python train.py --n_head=6 --head_dim=32 --norm_place="pre" --positions="alibi" --qk_norm=false --attn_scale=0.177 --init_std_qkv=0.0355 --init_std_o=0.0 --init_std_down=0.0 --schedule="wsd" --decay_shape="linear" --final_lr_fraction=0.0 --steps=8544
MLP neurons of a small language model. Each row is named by its layer, matrix (down: output weights) and neuron, and shows model dimensions 64-159. Each number is 128 + 32 x the weight over its row's rms, rounded and kept within 0 to 255. Numbers have three digits each.
A block is one neuron, or neurons of one layer that tend to fire together. After each block is what it responds to, as a language model described it from the Wikipedia text at the highest values.

L5.down63:108156173123133091078168132076155060159167191050135072138010137093154169097156105154073156148162159121155119146114111132143191129104137119127072135151131161154153157165098128152126170149131056136156123135145167154152139103151128122158119107145151121131133148123181120145155130121114134163
L5.down137:138079080074117183113159146184150169077078060132150170148108134133159116101122103145112109137122164096179146184153128153198141143089140173129149106108109081097127138138151131183127093115132120119163080144148150087150182130073070120134087113134170141154203141151186119081121168087129086158
L5.down255:098116172161130144155148121109165175109071133151067122181051143122095139137109097115155194058147087102081114155146123163083156112138115127152087104087157160100109109207134158126156093123089151139146178086143094142092082144046166105169172093155111157158093142119129139095148140151155169140
L5.down431:148146062102141151098168141179110127138132058133173125128133174121135142125161133089170135141113138121098131144092103146110077150164126140166125130078126115123158125099146089141123168089150111153155067152119110141091091115149117107174150127146136140197192182156146089167161186132123112115
L5.down506:108180075093107144149192124154070144111150133165134167159104184209100175148147142020142138134140099124134099052130062118199089137099148147132120146170149156133133076143132145124151071130124144125138119122064092138129146114065172126102157179124134160126120076168102145042168132127119140164
L5.down514:115144136131148158085142177082142114101136136135144096099090129142141108122130115105061086155147126118096108130063049175136156169163229197122140121119136123124147124140179176118115122070148142140102162152095099107142193108154171117089091111111077126105114145118182137157107134109097100119
L5.down527:073110131093154177100138183090155098202150132101083085090151094136080112124102137182119193169170212114121150158114094146087168139143109128178150115139144136170164153147126136138104117141164111144143138081095115120132123090104079140101103099149130114198142094111141179131078122124119091177
L5.down570:095099131106107149142134122133124122071142151179163224097189137125166116105131084148189099170153138171076169141141123131210101074084157111173118132101153119130158084172095135114108174160131157146133110079119160133144138074156124122149103106110156107155157193162133114163071116131149159148
L5.down603:129144154102108070117130120175107156096103113122053163107076166164152196162115142199156134128058131156167138092075150099171118157087156154094186122167086143135095123118120108110121138091080133108127161157102129110141160144102173154155127116158090107116093139119111107175060122141152163162
L5.down604:130074156102175192102157152213158139157085130106129160186120142140146150146105112161129159122162083133101187122092129119142176113148117128155132163126109074190136144098103119121119147113165111126126086117124121132040125171178120117052168100132103156109078121029213176073157142135160092077
L5.down608:116110068170116148110175096118140131194163133165107109112018121120081140087147159123137165163222147126195132134084111111142103144089155118154150168174115091141102131147101131140128103103152114123168090121147189145139124111111120146143072129144123096153124162134149138130090154121159117152
L5.down630:106120121127146121130119100109110141106114168187166156167145180078139132170139139114077130138087078113103117087166156128105113138077138118138091143186144106136161120101081048108171133140089125134122148121143118123189148154148122136101157204148166076080193144125122148123154148150146171118
L5.down667:128138116150106134071135104103128144161155128065110169125092103131068066147145082141120139133168140083176137086158130171087110118119077105102160122137161063153141150098108094099153122133094139131175144136124129127107078098128168177077077116201157151135171018108063177158138105157138163139
L5.down678:139144102114150133065128062098084124159126096163169128111155138096137132118127036073169101155161132148117163069152114146138150125103147181061137196141132128186115160065140115149127146090137114071070092124127135188093123094188063143129113135166165148082152110195128158151130119165114124054
L5.down712:133187088125129156150110098116080093141117092157162144106090083107153140157097170106112164118096102131151143167095104123138143146180132134083082081090092101165111146103147148100131171091126107107159185131099141151124150159116143157151139146108171155121089158131106173115150121161083121096
L5.down752:138100152170069184172180081187218085096087104098152153096124143119176182113147153120108083108129115129138082124131199135093123117170129140151080072119137124124122086142082150139117090070163115117140121099099125106161149085125135135153192145190062153164176143160157144148171113156106136106
Responds to: Second piece of split words

L3.down159:095165116141109119108081138150114150141186165085171104138092099092141178152149143115115099148170131112090120114198099177078144154130067075148118102142141183210144097087141085121181094139134109201139103116111137115137145103168147094148174124161136123171123128101112084101080148143116116148
L3.down163:101112113084140037130088143097092145204092080155120193112119163143102168138134112152138113102116131102101066157194095110180141128149082080114116144149124119108169136177145137131135082155138149123115117144102106121160144178136145118134128120070143144168118109154138180095144165125136126144
L3.down352:125146065073094156148128155130123117074176087174090115132112045175146131128173094092162113161122157177166184133178124097142088159126103115152138145150127113117133089094118099144166122146143138073103124120109105187109132057136102176113172089169162110103069187103152154038077165144098134151
L3.down499:102148113181130090111193170138150095107086097158068128123083208170095133157135202129151173106152098120120206144127121219050123120132141151143131109099110080145136108137087144091142102134096151120165107103104156124124099072142165089138132142151135135161133148099164166131123171135180146205
Responds to: Stem start after prefix

L2.down632:128089139173124115151150081161105148165099117096093141166137144132131125106141070089133205124141167098156151076083111128159157143099064172094087145192136145118075075084148073123124116138128133069120194123179149098167128070130163153124181057151112112104090115145153113149127177157051112149
Responds to: Mid-word subword fragments

L3.down278:096091172134173199148123157143111151101098126158127098111133162125159153059107112103124123128198133094083123134155143129141177135069087168135126098112128084103149149099173131119159181120110165152120087149142147149131080105116134141071107162161130175193135097141118172144180123107147184149
L3.down452:150098095068128155129076130174174114087082113221130116120141125141160069107165122141128111170145135136131130155082130104113100164149090116108114110121125085088100128087151160099085143119136139107123115115164110104164163145146148151097094145148109161165175124121100067130157134134151073123
L3.down535:117171092134141103116100124146133105087110198114131224175137092149178133110147096144170055093125092165178111118170127159180142089096150147110120126131086112071114208101137111141131121056123130180150088144074091100075119097115159148110155159161143102135138144087119170113114092142136164092
L3.down561:122144073100139117154188158145133125088147113165102160132121090116063137088157120113104114139129076128122110123073168116133117124124112078114139184068129155114132135136114115202100154086158150085064124059147101148115118106110145138102126162124188118111124150130161148063091119179181224130
Responds to: Word-internal piece after prefix

L2.down331:116105149178097137074132130150132134173098173127157105153177128125107182161102092121159137122155135149233153136117114166133116084105112120065135162109162094165091084062096129093199142162131111095086160148176138117153132169160125102153126184115121102110074194113095191150192144101149055108
Responds to: Mid-word piece continuation

L5.down28:134187168118102118135187105183172094187132074128145122105054186078097136108140121160110100139152147083129078118109161145115138104114143100123138114054087124141131064102149119167113108054114122142115142142160174108162057159093077105155139152147177147130172072181162125121120176083158128134
L5.down72:158118135145117129084168161155126113171072131154149106111127137091135113166139076127127109142137126121105083150090155052141124175116134139042107130096099117041142153176119100141149160130132147144133153162118112163132066147146116120118149141196174147099183149201122164093122173127156147102
L5.down88:163119055119148098127096104096102146185109149154169111131089150132094157150107106129160190134103123104074175107029198131140141083106108073121133159158177138135130112133155194185144154108105127124179137155157108066139146184122160140157166169101128128103131110066101090131137154106095068124
L5.down138:161123184155083124086147058153092083082151110172128126119128113154119100089060101096145157090131112132123122130118159119144056085110156170148122136112077105122141126193136062138137096132164079143161083159210123050131157107135168138120093150165115105123117125196160111121164090046096119180
L5.down188:194132132118102071128181128121148128105127109100118161154084151117143156095154116148062142160146196149161069102122133118106162153188120092121120131085157104087104094150113175158085111142103200114136133106103168137119123125084130168177120112161101087069139151156120185097132129158166070085
L5.down237:140156160158102183115139153120092076139122155126098097089153167095135127118133110122172099144195127079141154135134085152122180144088127158102167167128123144119119110116135135116126169088171136099129171102119105102117080162105164141109075098144148114161151099183139089109169155130165120128
L5.down319:202071121112141089107104112129066126105097154130161088188123145132125155113167148130121141078160171072140177173162087081192072072146127103108146090097134151100132112103121131134089065133149134110146101197199173156129146157151162169142152150218147144153137114089143133116121163127166139104
L5.down353:160174146144108126123133168069131148070176151150117108124095099100164158133135135203072151163167164097153080098090104220130076146144162124144103120069132158147129132116119127102143136098192118131129153180129114122173158117171077137114165151098160125061074133155149135085109142201121111137
L5.down448:114108103155090088128108146090134114104103087139073148194175119165088120127093137140115207136159165146143060110116140215183161187142103140119069163152072134123096084080150121129141145170089131160099132221135122181103211139121145122083097127109088070151153096130196177123110126162161067144
L5.down461:114120113173160118181082134137182127112110183155142152166063110160090153111107121137103124112110143092112114122138196201170073142142139144062103085151114159077145134118105051114177148090168137120154182065208119130180142126144074124109121173091127169080128111173135092129116177150185132119
L5.down531:169116166115081119063124133092195141156131127187101143160111148146154098169101121179155130112125131100171093073115122162148113102116097102122094103100160140068128159167138061137077064096135096168114162111153135169165131111098100158161123090127143131208168163142119105144072094147128091135
L5.down535:135128144159194055131126066095153127105134139108132094157147183132168154143149115143122136147129120164075189117178135088157119157115166140134156105132147104092112076098160132162068151126107100130147186137135105166114061212141160148122128136134095184098083144088107116132126145108159139115
L5.down552:134182140076127133167154166109037135133203145124126122132072156080152107123138104187153131145155115098131113055174153145126067089148121158189144158106159128198095136126092103151118112136145099061152140121153152079127124117086125165155074128053124128057166094163137164141151100173090155067
L5.down588:155153133133144121077057103144151150182116070101141124111162133142098152127096080129108130080120155192163140118150188106119110127153062138139098136160163104126180086088117085150103118181092164112089145184139093101163096132190173111180145121113149136131134121124143168123097097147102173177
L5.down621:100108169101127107162132179115158080186122179082116151108044076138113139158162127085086166146170097102102127131165072116163169105125148103103183209118112111106138162092161123150158129135126121155066173128145138138113143108150099157158153186070101132057097177131148190151080121138145152121
L5.down632:118089138145110092188144105086094224087151071181123168165054109137168119113099101135125124097116121091164117129110143172175176141109132140117082153137100116126155137133117113186124166151070191110106081186129154088095127160162111095118130178086116127134085108120201180108186182141105167136
Responds to: Mid-word fragments